{"n_layer": 16, "seq_len": 1024, "doc_mask": false}
MLP neurons of a small language model. Each row is named by its layer, matrix (down: output weights) and neuron, and shows model dimensions 325-388. Each number is 50 + 10 x the weight over its row's rms, rounded and kept within 0 to 99.
A block is one neuron, or neurons of one layer that tend to fire together. After each block is what it responds to, as a language model described it from the Wikipedia text at the highest values.

L9.down242:58 53 53 50 50 48 66 46 74 39 54 44 46 49 56 42 41 61 39 55 67 45 24 36 49 44 39 52 56 46 51 42 40 41 69 58 69 47 59 55 46 41 46 52 54 63 63 47 56 46 51 39 36 64 53 40 61 61 67 55 50 53 55 53
L9.down341:63 62 57 62 54 58 52 41 42 35 48 44 32 36 28 66 45 54 59 52 49 48 38 49 51 37 54 51 39 49 48 50 54 46 57 36 51 49 52 60 55 53 69 54 43 43 40 41 50 40 58 53 25 67 49 50 47 68 76 63 49 51 68 53
L9.down417:47 42 54 41 42 83 59 62 47 55 45 48 47 49 41 59 34 39 45 58 62 58 51 59 44 51 59 72 38 59 42 39 60 52 50 44 77 55 47 56 57 42 45 45 62 47 53 42 61 50 66 54 54 50 54 42 37 46 45 64 45 44 56 55
L9.down713:48 45 58 32 40 48 41 39 51 72 31 49 49 58 40 44 37 57 69 45 39 49 50 41 58 72 59 50 65 50 45 42 35 52 35 56 39 47 59 56 44 49 54 50 63 49 56 50 72 56 50 55 65 35 49 49 55 47 59 60 51 61 57 58
L9.down1115:42 56 43 52 46 48 47 45 54 57 38 39 53 56 52 59 57 44 50 54 25 49 47 35 60 50 51 47 60 57 32 40 55 50 85 44 53 68 39 63 55 56 66 44 32 48 45 54 47 47 63 41 42 59 38 61 47 51 55 59 56 48 53 55
L9.down1154:51 60 56 59 36 52 50 49 65 55 49 31 51 55 69 36 35 56 49 54 55 49 58 47 47 55 53 55 36 48 48 61 46 46 57 45 44 51 58 52 53 40 49 42 52 48 47 49 61 46 35 65 44 60 62 45 59 48 43 69 51 53 56 53
L9.down1266:43 52 35 47 37 44 53 62 51 65 41 39 44 51 52 37 31 38 55 50 52 49 37 63 45 47 62 42 39 52 54 53 45 51 43 75 60 52 44 49 68 52 53 44 63 58 44 41 38 47 56 53 44 48 55 30 36 58 69 47 62 37 52 61
L9.down1274:43 60 30 52 47 49 37 37 22 48 60 54 47 59 76 42 61 44 72 55 38 39 47 41 49 52 47 50 67 50 62 55 45 58 58 45 36 38 77 41 53 42 46 42 50 50 55 55 47 73 36 44 45 59 52 44 56 66 49 63 35 38 59 46
L9.down1765:57 55 45 48 38 47 67 54 33 41 61 43 50 49 37 46 42 50 67 44 43 47 38 48 46 58 50 32 39 47 46 53 63 33 45 38 43 30 47 33 50 34 49 42 55 48 47 38 47 40 51 40 46 47 52 22 50 38 45 46 33 63 48 46
L9.down1812:44 44 40 49 33 57 46 49 58 48 36 53 50 62 45 34 65 64 65 58 40 44 57 36 42 40 55 35 69 63 50 35 77 52 44 60 37 68 44 51 49 41 58 51 72 50 37 64 50 50 60 53 26 50 44 28 32 47 52 54 62 60 36 40
L9.down2011:61 71 31 50 50 67 48 37 53 48 44 46 54 42 38 61 41 41 34 47 38 33 50 41 51 53 46 43 59 40 40 45 58 65 48 53 50 71 65 68 39 47 57 66 56 61 32 56 58 58 64 38 53 46 31 54 47 75 45 52 58 45 52 63
L9.down2298:57 42 46 52 63 44 68 41 46 52 51 46 61 44 52 50 39 44 66 39 52 45 39 63 62 73 66 38 53 38 61 39 60 54 51 51 31 63 71 57 43 51 31 67 46 67 44 62 49 37 48 68 61 32 48 54 23 34 54 62 61 67 52 38
L9.down2311:47 45 47 48 47 61 52 33 44 58 61 50 44 64 44 57 32 46 53 51 61 28 42 52 53 56 51 52 39 40 75 51 49 61 57 57 65 57 50 43 31 59 60 43 56 60 53 53 48 52 67 49 56 47 51 52 57 30 56 59 65 71 66 44
L9.down2332:51 57 53 62 57 30 43 43 48 50 23 38 49 54 39 49 44 29 55 59 28 52 60 42 66 63 47 61 46 33 54 52 47 39 44 55 55 62 53 53 55 65 43 48 39 45 70 54 32 35 39 52 63 69 48 48 42 72 46 53 65 66 63 65
L9.down2402:45 43 72 60 76 56 55 72 51 43 51 58 33 59 48 56 47 40 34 47 50 49 61 48 58 55 40 47 43 57 68 53 52 58 61 58 58 41 54 65 53 44 63 55 74 69 43 50 50 45 46 58 34 51 33 50 55 36 53 34 52 71 58 46
L9.down2466:48 50 59 62 35 56 37 31 69 19 52 48 43 39 49 47 39 47 36 51 52 50 51 53 63 35 51 42 58 55 49 48 60 40 68 44 58 65 55 47 57 34 44 67 42 51 42 48 51 45 57 57 48 42 45 45 44 53 54 32 57 33 71 55
Existential and auxiliary verbs. Verbs right after a subject, especially after "There", that state existence, possession or perfect aspect: "There was", "There's", "he had", "has been".

L8.down1160:49 47 41 60 47 37 37 39 50 48 26 41 50 47 46 56 52 50 54 71 59 53 73 52 40 36 67 39 54 53 52 49 55 43 49 35 26 58 46 54 82 46 32 50 56 53 57 48 44 50 55 62 47 52 50 15 53 46 61 46 52 42 54 42
Clause-boundary after completed phrase. Commas, and, which or semicolons closing a finished clause or noun phrase before more is added, plus final digits of years in date ranges, e.g. 186-3.

L9.down114:44 57 66 44 54 59 52 43 51 47 63 46 21 53 54 28 40 54 53 71 59 64 38 54 58 42 39 43 35 60 44 22 41 64 40 60 51 44 40 66 62 69 43 54 48 43 57 53 43 54 50 50 30 45 60 50 47 38 62 56 52 49 47 39
L9.down116:58 67 48 54 53 47 46 52 62 57 66 59 54 45 58 24 44 56 39 55 59 40 38 53 41 32 68 51 34 65 50 46 57 41 37 45 58 45 38 51 39 46 44 59 44 40 51 45 43 52 16 43 58 57 59 48 45 35 55 78 61 39 50 30
L9.down259:56 43 29 65 44 46 37 33 56 53 44 48 26 41 39 58 49 42 49 53 39 67 54 62 53 47 67 53 67 22 49 55 56 50 57 45 59 45 64 57 55 43 45 54 36 53 51 51 59 48 65 68 51 59 48 49 57 38 41 46 46 58 53 41
L9.down294:63 62 73 38 41 54 59 55 45 53 53 30 56 58 28 53 44 60 53 50 53 52 54 51 47 54 53 44 50 36 44 64 41 21 38 57 36 46 39 40 47 38 56 54 57 40 41 55 52 35 41 36 64 53 50 49 37 59 51 37 49 50 41 48
L9.down541:48 46 41 67 41 42 41 52 47 42 51 54 61 53 60 56 53 48 44 56 52 48 51 52 56 42 53 54 66 53 35 51 33 61 53 41 69 32 33 45 56 42 34 54 60 46 48 49 36 32 39 41 49 61 42 48 56 27 70 57 53 51 35 34
L9.down837:65 61 43 42 41 43 42 43 55 63 51 54 43 34 43 55 66 53 55 48 60 51 62 62 55 45 67 59 29 67 53 55 47 50 27 41 38 67 38 48 55 47 51 45 43 47 54 30 47 38 49 71 58 58 36 49 59 48 43 41 46 43 40 34
L9.down1037:47 49 54 59 43 65 61 46 68 53 54 58 42 49 51 54 42 51 39 51 45 48 23 64 41 60 67 47 38 53 44 44 30 71 38 52 50 66 47 54 59 57 31 24 39 46 42 66 44 50 70 47 58 57 51 38 65 38 31 55 57 58 53 38
L9.down1507:65 32 44 44 40 39 67 57 61 40 42 66 45 61 42 25 55 50 60 54 55 60 22 66 51 73 56 60 24 45 49 57 48 72 44 62 53 65 57 59 45 64 62 45 53 62 54 65 49 64 54 56 64 53 57 50 51 52 56 46 69 40 42 39
L9.down1584:52 71 46 56 48 49 34 60 47 36 40 45 46 61 48 63 55 55 46 58 42 46 35 53 70 46 56 40 64 49 63 68 41 65 64 62 43 48 55 39 36 55 53 55 54 53 61 42 55 39 59 75 59 48 71 59 46 63 61 51 61 44 56 40
L9.down1737:36 51 50 42 34 41 54 45 54 49 60 34 47 60 39 54 44 49 44 47 43 49 46 54 63 57 57 57 54 55 49 45 42 36 67 51 38 50 43 47 40 49 63 43 62 50 69 53 47 64 43 53 48 34 51 58 55 35 44 56 57 62 51 41
L9.down1983:37 37 64 67 53 36 57 57 53 36 39 50 70 39 46 42 40 65 54 55 44 47 45 37 54 48 42 36 52 32 42 58 63 55 76 55 46 52 45 49 44 53 48 40 52 54 54 42 48 39 53 69 52 40 41 42 52 57 60 56 41 35 57 50
L9.down2090:60 64 48 51 43 61 39 43 45 40 54 63 48 49 37 49 63 53 44 50 82 62 62 65 45 59 54 63 72 51 49 55 40 29 57 47 43 35 63 30 68 67 50 58 40 52 44 59 51 57 45 45 53 49 55 23 49 71 58 48 22 42 51 52
L9.down2258:36 56 42 50 47 32 55 37 59 16 39 59 39 54 77 51 57 69 58 57 22 48 51 62 27 58 33 34 62 42 50 54 58 66 58 63 64 53 36 34 34 54 55 52 33 45 43 61 61 56 51 23 36 48 56 44 46 44 42 35 33 47 41 59
L9.down2314:56 54 54 48 52 40 41 46 54 49 68 60 64 52 32 52 48 48 51 32 45 41 46 64 54 64 55 62 62 52 48 52 44 48 64 53 50 63 53 60 43 45 37 45 61 50 69 61 41 56 37 52 45 47 60 56 38 39 33 42 37 36 65 57
L9.down2320:50 52 71 45 42 45 55 50 45 50 47 53 55 36 43 34 52 56 39 44 63 48 45 52 39 66 58 60 45 44 44 45 58 57 56 37 62 44 47 53 40 62 44 58 63 60 45 45 56 37 30 55 56 60 66 70 54 50 22 58 45 52 46 58
L9.down2370:58 38 58 45 41 40 39 30 37 51 37 50 43 58 53 41 67 45 54 48 13 49 47 44 63 34 59 51 72 50 37 29 58 63 46 44 46 39 39 33 62 50 28 62 28 59 40 65 67 41 55 39 42 46 57 56 36 36 63 48 40 49 68 62
Field-label names in infoboxes. Field names in infobox lists and table header cells, just before a colon or pipe, such as Formula, Parent, Highest ranking, and Bowling average.

L9.down67:39 39 63 55 55 56 58 56 38 54 48 38 44 47 34 61 37 34 54 47 74 43 35 45 51 50 29 57 49 61 45 54 65 49 38 56 44 56 46 58 59 52 46 37 91 52 54 64 61 71 57 49 35 53 61 50 48 44 54 49 41 37 50 30
L9.down83:49 42 51 50 27 61 59 45 46 55 52 54 43 57 52 69 59 59 65 33 49 33 52 42 39 51 75 41 51 58 60 35 42 46 68 42 47 41 62 35 58 46 44 29 52 60 68 49 41 56 44 50 36 51 46 31 47 48 49 51 58 50 56 60
L9.down235:64 52 53 47 53 56 60 50 47 49 43 60 55 70 47 58 58 57 39 51 57 54 45 61 48 61 30 58 46 53 42 59 51 34 62 60 56 43 69 40 55 41 43 40 54 48 76 55 41 51 42 46 44 65 41 56 42 46 54 47 39 49 21 61
L9.down250:47 16 50 42 60 54 42 47 50 57 55 50 58 57 67 67 46 41 63 76 35 57 53 37 36 57 56 44 55 44 59 47 50 50 55 65 51 43 63 48 46 50 45 55 75 57 67 42 53 63 50 57 65 45 57 53 36 50 55 62 46 69 38 51
L9.down262:52 47 48 48 45 39 45 43 37 40 44 42 53 27 50 32 53 61 56 42 40 58 43 48 45 42 60 41 34 58 52 45 49 44 64 65 53 64 49 61 39 45 60 55 70 55 40 50 60 71 48 66 45 45 61 72 42 53 56 22 40 50 46 47
L9.down862:42 57 57 47 54 62 50 34 52 53 49 63 62 35 47 29 45 50 64 51 60 47 54 58 58 50 38 34 55 41 39 52 61 46 56 36 64 53 52 41 49 39 70 36 60 37 44 57 66 48 57 54 46 67 54 59 55 43 42 44 54 41 50 52
L9.down906:58 50 48 41 56 72 55 54 53 43 42 58 42 49 60 46 53 27 62 58 42 60 43 54 49 47 33 52 47 61 54 43 64 33 55 37 45 44 31 27 51 45 70 46 61 41 40 45 54 55 80 62 63 47 56 50 43 54 45 50 32 48 41 57
L9.down912:39 63 47 63 38 44 37 30 60 48 59 53 59 33 38 66 60 43 52 62 68 53 50 60 63 48 41 53 58 52 35 50 46 39 26 57 41 45 47 40 44 43 50 51 70 55 54 61 60 53 58 48 48 50 65 44 45 60 50 32 28 27 49 50
L9.down1226:58 53 36 74 46 53 35 47 65 39 52 49 41 50 54 61 46 55 34 57 37 55 50 67 51 31 50 44 40 40 59 45 48 46 59 44 52 42 62 37 51 58 68 70 54 66 46 56 55 40 38 45 42 58 47 67 56 42 62 44 50 49 60 37
L9.down1254:35 25 46 45 54 64 37 57 59 54 44 50 43 30 64 39 75 61 45 56 36 54 48 44 50 48 46 37 55 53 28 37 47 59 51 62 51 56 45 40 51 50 52 40 53 43 64 77 41 42 35 52 41 45 52 54 52 40 55 40 42 30 34 56
L9.down1258:37 49 52 41 64 60 48 65 38 40 62 49 45 42 35 47 44 53 48 58 51 43 56 35 40 52 44 53 52 40 54 51 45 60 43 37 42 57 58 51 44 36 66 44 46 47 41 57 55 64 44 60 59 60 46 53 48 56 48 44 39 56 39 51
L9.down1380:41 56 64 54 51 70 56 48 63 50 40 54 46 36 56 47 41 45 35 52 51 67 38 50 65 57 38 38 39 57 58 49 70 51 34 41 58 65 48 54 55 50 55 55 85 24 50 66 63 64 47 55 50 61 53 56 55 60 49 52 58 45 50 44
L9.down1413:52 41 60 42 38 60 48 34 53 50 57 57 61 53 62 57 48 45 47 58 50 34 36 36 33 45 48 47 55 47 53 38 49 53 60 53 50 35 49 49 58 65 61 59 70 61 43 56 62 50 52 30 34 55 59 40 68 55 55 37 43 43 48 57
L9.down2058:51 54 63 44 48 57 50 49 58 44 25 39 49 61 61 66 47 49 51 53 66 72 43 55 62 53 54 44 59 57 37 66 64 65 32 61 38 45 59 53 54 58 38 52 71 46 63 71 49 39 50 48 38 34 59 52 39 48 58 47 62 49 60 23
L9.down2168:74 26 47 58 46 49 47 58 41 55 43 57 51 35 60 47 45 41 41 63 38 44 62 51 41 51 42 53 46 41 47 54 50 33 56 40 68 61 46 42 50 55 54 40 46 46 61 41 43 52 56 26 48 30 60 62 32 55 72 58 60 55 53 55
L9.down2176:59 47 50 68 55 48 38 61 66 50 53 70 39 62 50 59 65 46 40 48 53 52 74 61 34 34 47 58 49 46 34 50 38 51 61 39 50 55 52 50 39 49 37 46 53 56 52 61 56 40 59 55 50 58 56 37 67 49 45 62 60 38 28 57
Clause-ending comma. Commas closing a complete main clause in narrative prose, right before a continuation such as and, which, but, or a participle; e.g. "revolted, proclaiming", "was released, the first".

L12.down39:42 44 50 34 55 39 54 53 44 37 54 40 53 52 45 67 53 38 52 71 44 54 59 52 41 52 43 42 21 56 55 51 38 70 61 39 67 34 46 57 43 49 56 62 72 55 51 54 48 48 44 54 44 51 44 36 39 34 58 42 51 44 38 53
L12.down114:45 51 54 50 40 42 47 67 42 45 60 58 53 59 54 41 56 44 43 43 48 37 42 50 72 40 64 41 55 56 45 52 53 36 66 49 52 43 54 46 34 56 53 45 55 41 50 45 52 43 28 55 39 48 45 54 54 44 40 56 59 49 50 59
L12.down914:46 72 55 56 47 56 39 57 45 38 44 50 63 54 44 62 47 39 39 44 41 58 49 52 48 41 47 88 66 49 65 54 43 55 36 34 27 59 46 61 36 61 39 62 42 46 53 37 56 53 31 73 47 68 62 45 40 41 47 70 43 42 53 39
L12.down1969:74 66 46 57 65 57 53 57 65 42 56 50 51 50 41 46 39 52 58 39 54 51 47 52 67 64 43 38 57 34 41 66 45 50 40 60 53 49 45 41 48 38 39 36 72 44 55 42 33 45 35 49 29 44 46 59 55 31 43 62 55 35 52 39
Recurring entity-name completions. Final token or word piece of a name or group noun already under discussion, often after to/by/the and before 's: Gold-water, Bun-ts, Chir-ico, Hua.

L9.down163:39 54 42 51 52 30 52 63 55 56 43 47 60 58 33 55 43 45 46 51 45 53 39 37 39 71 51 50 49 47 58 37 54 55 44 72 43 60 37 62 49 37 58 54 56 57 55 54 63 59 47 52 47 54 71 51 56 56 39 50 34 30 39 62
L9.down381:61 56 66 44 52 36 45 33 57 18 32 36 56 54 42 63 50 34 47 51 48 47 65 59 83 58 43 57 65 44 36 55 39 36 32 62 59 48 54 57 48 62 62 75 62 61 53 51 48 44 53 49 41 45 50 36 67 70 51 54 48 30 60 62
L9.down431:50 47 40 48 49 47 39 33 56 57 48 47 65 47 46 38 49 51 63 48 57 48 34 37 44 57 48 55 72 51 35 43 50 52 51 59 49 47 72 39 55 48 46 48 29 49 65 46 61 62 38 66 47 46 45 56 51 61 44 41 52 47 50 48
L9.down914:57 50 37 39 41 37 42 30 49 52 40 53 41 65 35 36 57 55 60 51 45 46 52 64 57 69 49 48 40 44 50 34 50 56 63 47 57 53 48 53 58 53 44 30 32 63 52 43 45 33 46 35 53 67 37 46 52 56 46 52 57 65 53 51
L9.down940:44 61 52 56 40 55 47 56 43 58 53 59 53 59 41 45 37 50 66 44 66 64 47 57 59 35 51 43 46 54 50 52 49 61 55 50 40 55 73 50 45 66 63 46 41 33 54 42 51 58 56 56 45 38 53 45 48 67 57 41 45 51 59 46
L9.down1043:53 56 33 47 42 66 46 40 32 36 53 56 35 59 34 46 51 75 54 32 38 48 63 43 42 40 62 35 52 54 49 45 37 78 61 44 55 44 37 62 50 50 61 39 45 58 50 46 57 56 34 63 51 65 49 46 56 56 52 45 61 50 53 51
L9.down1184:59 38 55 57 55 42 57 36 44 47 43 54 30 58 62 58 49 55 34 50 46 69 60 54 49 35 46 67 32 53 44 56 46 50 54 48 59 53 50 61 45 40 58 47 41 70 46 64 33 42 49 49 57 52 36 64 60 43 39 40 43 39 47 50
L9.down1353:54 66 42 51 52 59 55 44 49 67 62 44 44 60 56 31 46 53 52 30 64 60 43 47 66 66 55 52 52 51 46 45 55 65 63 70 46 51 55 39 44 50 47 73 61 49 56 52 47 59 70 59 52 43 69 36 48 59 41 69 60 32 56 42
L9.down1583:55 44 42 52 64 38 56 34 62 54 48 46 48 47 46 55 57 62 41 42 41 54 50 67 59 49 74 56 66 64 42 38 36 53 59 51 40 49 52 66 51 49 50 56 44 37 54 46 42 31 38 66 62 50 45 50 49 37 68 33 60 49 59 54
L9.down1964:44 57 41 45 46 53 69 61 43 70 57 61 61 45 47 46 44 19 75 57 43 48 53 58 36 52 27 60 40 49 50 50 52 49 58 62 51 42 57 56 68 56 59 49 48 39 49 64 63 55 57 52 48 56 54 53 62 64 56 51 62 36 58 60
L9.down2047:54 51 46 48 33 64 47 63 56 33 54 56 35 44 53 49 48 37 59 44 60 45 51 62 48 40 52 40 48 38 35 33 46 40 52 57 35 34 64 44 58 69 43 48 65 43 45 52 62 63 53 47 51 51 63 43 55 45 41 32 38 43 40 49
L9.down2094:55 37 44 43 66 54 63 29 29 53 62 50 44 54 52 49 43 50 45 53 48 52 40 43 33 53 53 46 56 45 37 65 58 55 52 61 64 53 51 46 63 64 59 49 39 54 46 43 38 69 65 51 60 55 47 48 44 48 62 57 44 55 52 60
L9.down2182:34 48 36 35 50 75 45 51 43 59 67 40 57 49 45 62 57 41 57 63 46 49 53 59 46 54 65 53 46 72 45 66 37 65 52 53 54 43 54 42 48 66 48 61 36 63 53 46 52 57 50 37 37 58 44 59 55 58 48 56 48 57 56 36
L9.down2200:62 55 53 53 51 32 52 40 45 45 50 57 44 49 44 42 37 38 60 71 55 47 62 51 59 65 45 51 45 39 52 47 55 48 47 46 52 53 38 59 34 37 42 58 55 48 29 54 55 46 50 59 59 32 37 40 44 56 39 45 61 50 69 57
L9.down2352:37 54 32 49 47 58 39 69 53 51 54 44 40 30 43 37 53 46 53 43 57 56 66 28 46 44 41 62 50 46 37 62 62 41 53 51 51 48 24 50 43 58 43 27 41 42 58 45 53 50 47 31 38 62 54 62 41 58 35 60 44 43 44 51
L9.down2436:54 52 53 59 53 49 41 50 68 49 56 78 69 61 59 45 38 55 58 49 43 52 60 59 41 58 47 60 37 35 53 47 37 24 57 48 41 60 45 61 28 49 55 48 55 54 45 55 55 43 56 53 42 54 43 55 55 48 28 51 66 31 41 60
Anaphoric "the + noun" references. Generic nouns after "the" that refer back to the article's main subject, such as "the city", "the track", "the building", "the squadron".

L12.down1083:31 56 48 43 52 45 61 23 33 39 30 36 47 55 35 48 50 55 48 26 40 42 59 44 48 51 60 56 40 39 55 59 50 64 48 46 48 33 52 50 53 40 58 57 57 44 46 69 67 38 42 55 71 53 52 46 51 44 42 26 52 43 47 68
L12.down1203:71 47 47 60 53 46 48 55 36 51 51 51 50 56 63 52 45 63 44 48 62 46 69 53 72 51 61 62 50 44 47 61 62 37 54 49 70 54 49 52 49 30 60 44 61 50 47 36 39 40 48 61 61 53 47 48 60 57 36 53 62 49 65 52
L12.down1434:54 28 60 52 43 56 55 35 53 49 64 64 59 48 42 36 50 61 42 29 47 26 53 74 32 47 37 48 60 69 48 63 52 49 42 44 35 33 62 51 52 46 56 35 81 50 48 59 51 64 51 44 48 57 57 41 46 44 41 44 57 76 60 53
L12.down1560:52 47 45 39 46 60 42 51 54 50 45 59 54 52 50 40 49 66 50 48 60 46 45 43 43 63 62 59 31 45 61 48 34 58 62 45 29 23 44 53 49 51 51 47 92 51 54 47 47 63 47 57 55 63 65 38 45 46 57 63 43 52 55 52
Pre-predicate auxiliaries in biographies. Words between a person subject and its main verb in biographical text, mostly auxiliaries, adverbs and joining words (has also, had previously, and, who).

L12.down154:49 45 51 52 56 37 59 52 63 59 38 55 46 49 53 54 42 58 51 62 61 35 55 55 42 62 42 39 65 41 51 42 50 52 51 49 33 38 58 43 54 29 51 56 99 51 65 40 29 57 41 51 39 53 41 38 48 49 44 36 39 66 48 39
L12.down162:51 65 50 66 48 46 45 67 57 51 48 56 40 71 58 53 34 60 49 52 57 40 53 67 32 41 48 43 66 74 68 47 46 42 52 63 32 42 53 58 54 56 46 62 99 61 59 62 64 35 47 43 62 54 62 50 49 51 44 57 41 65 43 59
L12.down1425:60 55 57 56 67 39 54 48 29 42 45 48 42 72 37 31 51 47 40 44 56 35 39 50 61 50 45 33 65 55 55 30 51 39 51 55 48 63 38 41 50 57 33 56 95 50 52 54 63 49 42 48 53 53 55 59 56 58 63 64 42 51 47 54
L12.down2334:35 42 53 44 52 57 57 45 53 40 56 53 35 32 32 59 56 41 48 40 58 30 50 40 55 60 60 55 47 51 49 42 66 54 64 53 45 69 52 52 53 44 49 55 99 52 53 61 48 40 63 35 58 54 55 40 50 48 59 39 45 49 57 62
Clause-closing commas. Commas that close a complete main clause mid-sentence, often after a date, number or name, before and, which, whereas, but.

L8.down1350:49 41 23 44 52 57 46 49 63 57 50 36 61 39 61 67 43 53 35 58 52 31 32 29 42 46 41 52 41 39 50 62 63 64 59 41 75 55 73 52 49 54 47 43 61 53 52 53 50 45 42 53 66 63 53 53 49 46 44 67 43 49 54 42
Have/had and table pipes. Forms of have (had, have, has, having) right after a subject, as in "I had" or "men had been", plus "with" after a noun ("girls with") and pipe separators in wiki tables.

L8.down2215:35 70 35 49 46 49 56 30 40 58 45 37 45 45 57 58 49 56 60 47 51 37 30 37 38 65 61 60 44 38 62 42 56 33 57 60 24 39 46 51 56 41 46 62 49 41 70 51 59 56 41 50 44 54 59 45 43 49 66 44 49 62 45 77
Repeated entity mention end. Final token or word piece of a noun phrase that re-mentions something named earlier in the text, often after "the": "the song", Ull-iott, Bun-ts, sometimes a following comma.

L8.down1458:49 52 54 62 46 29 65 46 34 55 60 49 53 44 45 54 48 59 54 50 55 35 45 46 46 57 66 52 58 51 54 54 61 51 57 68 47 69 43 57 48 60 38 58 56 50 54 47 45 62 52 35 53 35 61 47 64 55 44 55 24 45 60 50
Infobox and table field labels. Attribute-name words heading a value in infobox lines or table cells, e.g. Interceptions:, CAS Number:, | Turnout |, | Year |, plus occasional counted nouns in prose like hours.

L12.down40:62 43 59 43 45 55 73 60 31 38 62 51 52 34 33 48 33 45 43 42 51 57 55 47 35 62 45 45 64 41 44 36 52 52 48 44 55 37 52 56 33 65 39 63 40 44 58 66 49 43 60 44 58 39 45 53 42 54 62 28 49 71 63 54
L12.down156:59 27 47 51 55 35 26 34 50 38 42 58 62 49 55 48 64 55 54 45 51 49 60 66 44 32 54 56 52 35 63 43 46 71 52 37 61 60 57 39 47 64 42 60 32 55 52 35 29 75 64 46 54 64 56 47 47 55 31 64 38 42 60 59
L12.down517:44 46 47 51 43 61 52 54 55 27 48 47 62 32 36 30 54 59 34 35 73 48 62 48 59 57 56 58 45 47 58 60 61 44 45 48 49 71 63 37 28 37 61 58 24 53 61 44 38 50 53 39 43 46 58 38 63 50 47 51 55 43 44 40
L12.down1441:56 55 60 63 33 58 65 56 56 38 62 47 49 58 39 47 51 62 48 50 66 46 55 46 56 50 50 44 48 48 54 48 50 42 40 43 50 35 41 42 66 59 45 64 43 57 51 65 49 74 55 49 43 53 58 60 46 36 52 42 61 66 52 56
Infobox and table field labels. Field names and column or row headers in infoboxes and wiki tables, like Occupations, Allegiance, Party, Built, plus digits inside table cells.